MLP neurons of a small language model. Each row is named by its layer, matrix (down: output weights) and neuron, and shows model dimensions 48-111. Each number is 50 + 10 x the weight over its row's rms, rounded and kept within 0 to 99. A neuron's up and down rows have the sign that makes its largest values positive.
After each neuron's rows, "raises" lists the tokens whose logits its output raises most directly, leaving later layers aside.

L11.down526:68 53 43 54 59 45 45 64 62 52 60 51 44 46 48 51 50 61 50 41 49 43 41 38 52 40 35 39 23 45 40 57 43 53 52 60 50 53 49 41 45 49 38 61 61 53 52 37 57 30 44 52 44 42 40 62 66 49 59 56 72 39 37 60
raises: "ated", "ating", "ation", "ist", "vis"

L18.down519:56 54 40 59 53 42 25 60 58 57 58 60 55 41 55 62 50 60 65 45 61 52 42 32 64 46 51 40 57 51 53 54 51 47 49 40 42 38 45 46 64 53 55 44 74 68 58 58 54 35 57 59 58 50 37 51 56 37 62 56 52 61 41 49
raises: ".", "enti", "se", ".\"", ";"

L11.down521:63 38 54 47 43 66 66 43 56 52 50 46 54 52 60 46 70 63 72 47 50 55 59 68 58 56 52 34 50 48 43 29 61 48 57 42 59 31 46 52 36 75 26 39 64 73 55 66 62 70 61 41 43 60 30 41 35 42 54 48 62 50 26 53
raises: "ly", "ship", "cia", "abad", "lies"

L10.down443:34 33 56 49 43 52 55 53 65 46 65 43 45 59 39 53 35 72 56 40 46 52 49 47 53 55 65 45 73 54 63 52 54 40 52 43 51 57 47 45 55 46 43 66 38 53 50 46 51 63 53 69 44 59 56 53 40 47 44 38 43 65 54 44
raises: " ", "\n", ",", " in", "-"

L18.down889:40 57 41 63 68 59 61 37 62 60 46 65 41 40 73 38 53 39 51 53 38 43 47 58 48 60 53 35 56 32 52 50 56 39 66 40 53 49 46 55 44 49 48 41 54 24 52 43 41 55 64 45 46 46 51 54 35 54 41 55 50 51 65 49
raises: " the", " its", " their", " his", " a"

L18.down735:41 54 43 55 63 50 46 63 69 53 54 52 39 64 51 26 50 58 37 60 45 52 32 57 55 45 50 49 36 48 65 64 44 58 50 63 54 60 56 53 62 39 71 42 42 59 43 54 49 52 47 44 57 62 60 33 54 55 48 48 44 53 49 48
raises: "er", "ing", "op", "ling", "ard"

L6.down949:80 57 68 36 41 57 63 37 56 40 60 44 40 50 52 60 49 44 44 40 45 61 65 50 51 47 45 50 50 38 75 39 45 59 62 63 58 51 44 76 43 50 50 46 41 37 46 53 51 64 52 51 57 41 39 50 37 52 65 40 43 58 55 53
raises: "uel", "erial", "ens", "en", "name"

L9.down443:54 35 43 48 54 56 40 50 68 60 63 56 39 68 49 41 48 53 55 50 57 57 28 48 50 32 62 58 49 63 46 51 53 46 54 44 49 59 50 43 43 63 51 54 53 57 52 51 62 63 47 28 40 52 58 49 45 57 42 42 36 51 60 54
raises: "\n", " ", ",", "-", " for"

L6.down744:41 35 55 49 56 49 51 41 60 55 69 38 44 49 68 38 46 57 55 54 44 42 35 63 26 41 30 40 62 47 58 56 52 43 58 50 52 57 62 34 51 49 61 62 59 61 35 53 58 59 68 39 63 60 61 57 47 52 51 56 57 60 49 70
raises: "ries", "rank", "ran", "op", "att"

L9.down573:48 43 44 42 46 60 30 54 59 50 51 47 56 59 54 56 50 47 47 68 68 61 66 51 40 50 55 40 52 57 43 49 40 43 44 42 32 35 72 43 36 54 64 43 60 59 39 59 56 52 38 45 38 33 71 46 46 52 66 53 48 53 59 64
raises: "ical", "ular", "ological", "ically", "ification"

L11.down919:53 58 50 46 55 60 60 62 62 51 47 41 59 31 55 69 47 57 53 44 52 58 45 38 34 14 45 48 50 59 47 61 49 49 53 47 49 64 53 41 54 50 62 59 34 56 57 50 60 57 57 34 55 55 53 38 69 36 60 64 41 61 50 54
raises: "ing", "er", "ym", "il", "ed"

L10.down412:59 43 68 63 57 23 31 47 55 56 56 55 38 38 49 25 55 58 60 57 42 59 45 54 65 55 60 59 56 80 50 56 61 40 51 57 57 56 54 60 48 58 54 48 34 58 51 43 49 61 43 43 45 57 50 48 28 54 45 46 51 65 43 65
raises: ",", " in", " and", "-", " for"

L3.down467:48 27 52 35 48 44 51 54 49 44 51 44 44 55 45 54 70 45 51 56 40 47 42 65 51 39 51 59 50 71 55 64 52 39 29 50 48 57 46 41 66 53 50 64 60 59 44 31 53 65 43 53 52 47 54 45 38 42 59 42 38 49 52 59
raises: "\n", " ", " (", "1", " and"

L9.down337:41 51 51 42 54 52 63 39 33 60 53 35 52 50 53 55 47 35 57 45 74 66 49 51 56 46 56 50 57 52 40 63 56 62 53 44 63 58 55 46 55 42 58 59 57 39 38 48 55 47 52 46 38 47 45 60 53 53 60 64 43 51 39 62
raises: "\n", " Other", " However", "Personal", "Other"

L9.down837:55 38 52 62 36 52 49 64 62 58 62 49 43 50 46 55 59 60 54 49 60 52 50 46 42 48 55 50 52 74 47 76 51 42 46 46 52 45 60 41 55 50 31 59 63 49 60 50 45 52 45 47 48 51 51 57 38 48 38 28 35 52 54 50
raises: " ", "-", " of", ",", "2"

L11.down346:68 39 50 55 36 43 64 50 56 41 46 41 37 48 42 59 42 50 61 34 49 48 55 39 52 48 42 44 44 53 57 64 52 52 46 66 47 54 19 52 48 30 51 54 55 47 48 58 48 63 55 38 69 73 39 61 53 44 44 51 58 54 51 54
raises: "ly", "ridge", "ally", "ce", "rig"

L6.down771:49 57 43 53 47 51 37 60 58 67 46 45 49 36 40 42 66 62 42 38 44 45 50 39 63 55 47 54 52 70 59 47 61 53 47 60 54 60 44 49 47 55 51 38 45 56 71 51 26 70 48 70 39 43 44 46 48 49 50 57 36 56 41 59
raises: ".", " |", ";", " ", ","

L8.down387:38 58 50 59 44 50 52 56 56 63 53 48 61 49 51 51 38 60 61 45 34 34 42 60 58 58 60 48 61 58 45 48 52 41 40 65 40 59 51 47 49 54 41 53 35 50 46 38 36 58 45 64 57 46 64 46 38 53 58 44 45 60 51 46
raises: ",", "-", " ", " (", "\n"

L4.down656:53 50 45 54 57 57 61 37 56 37 44 44 53 45 50 45 44 38 45 63 50 48 54 55 57 53 63 44 74 36 47 68 45 29 53 53 64 28 32 60 38 67 60 54 63 57 55 50 40 37 42 55 51 57 49 48 47 61 56 70 53 49 41 46
raises: "ren", "lies", "ly", "red", "he"

L10.down61:53 53 51 50 45 46 50 53 53 60 41 74 55 44 43 66 59 61 52 67 62 51 65 38 60 30 54 53 52 71 44 46 48 65 43 57 37 31 60 55 51 29 45 37 57 38 56 58 35 53 46 57 71 27 40 68 67 60 58 40 55 57 39 28
raises: "ness", "igh", "ment", "ugh", "Plot"

L3.down851:44 48 42 49 53 40 45 60 50 61 46 51 65 49 39 49 63 59 33 50 45 63 46 53 43 54 70 44 44 61 59 60 56 50 60 55 53 64 55 47 52 43 53 42 58 46 44 45 40 52 50 50 60 44 43 64 40 38 53 40 53 61 50 66
raises: " ", "-", "\n", " and", " ("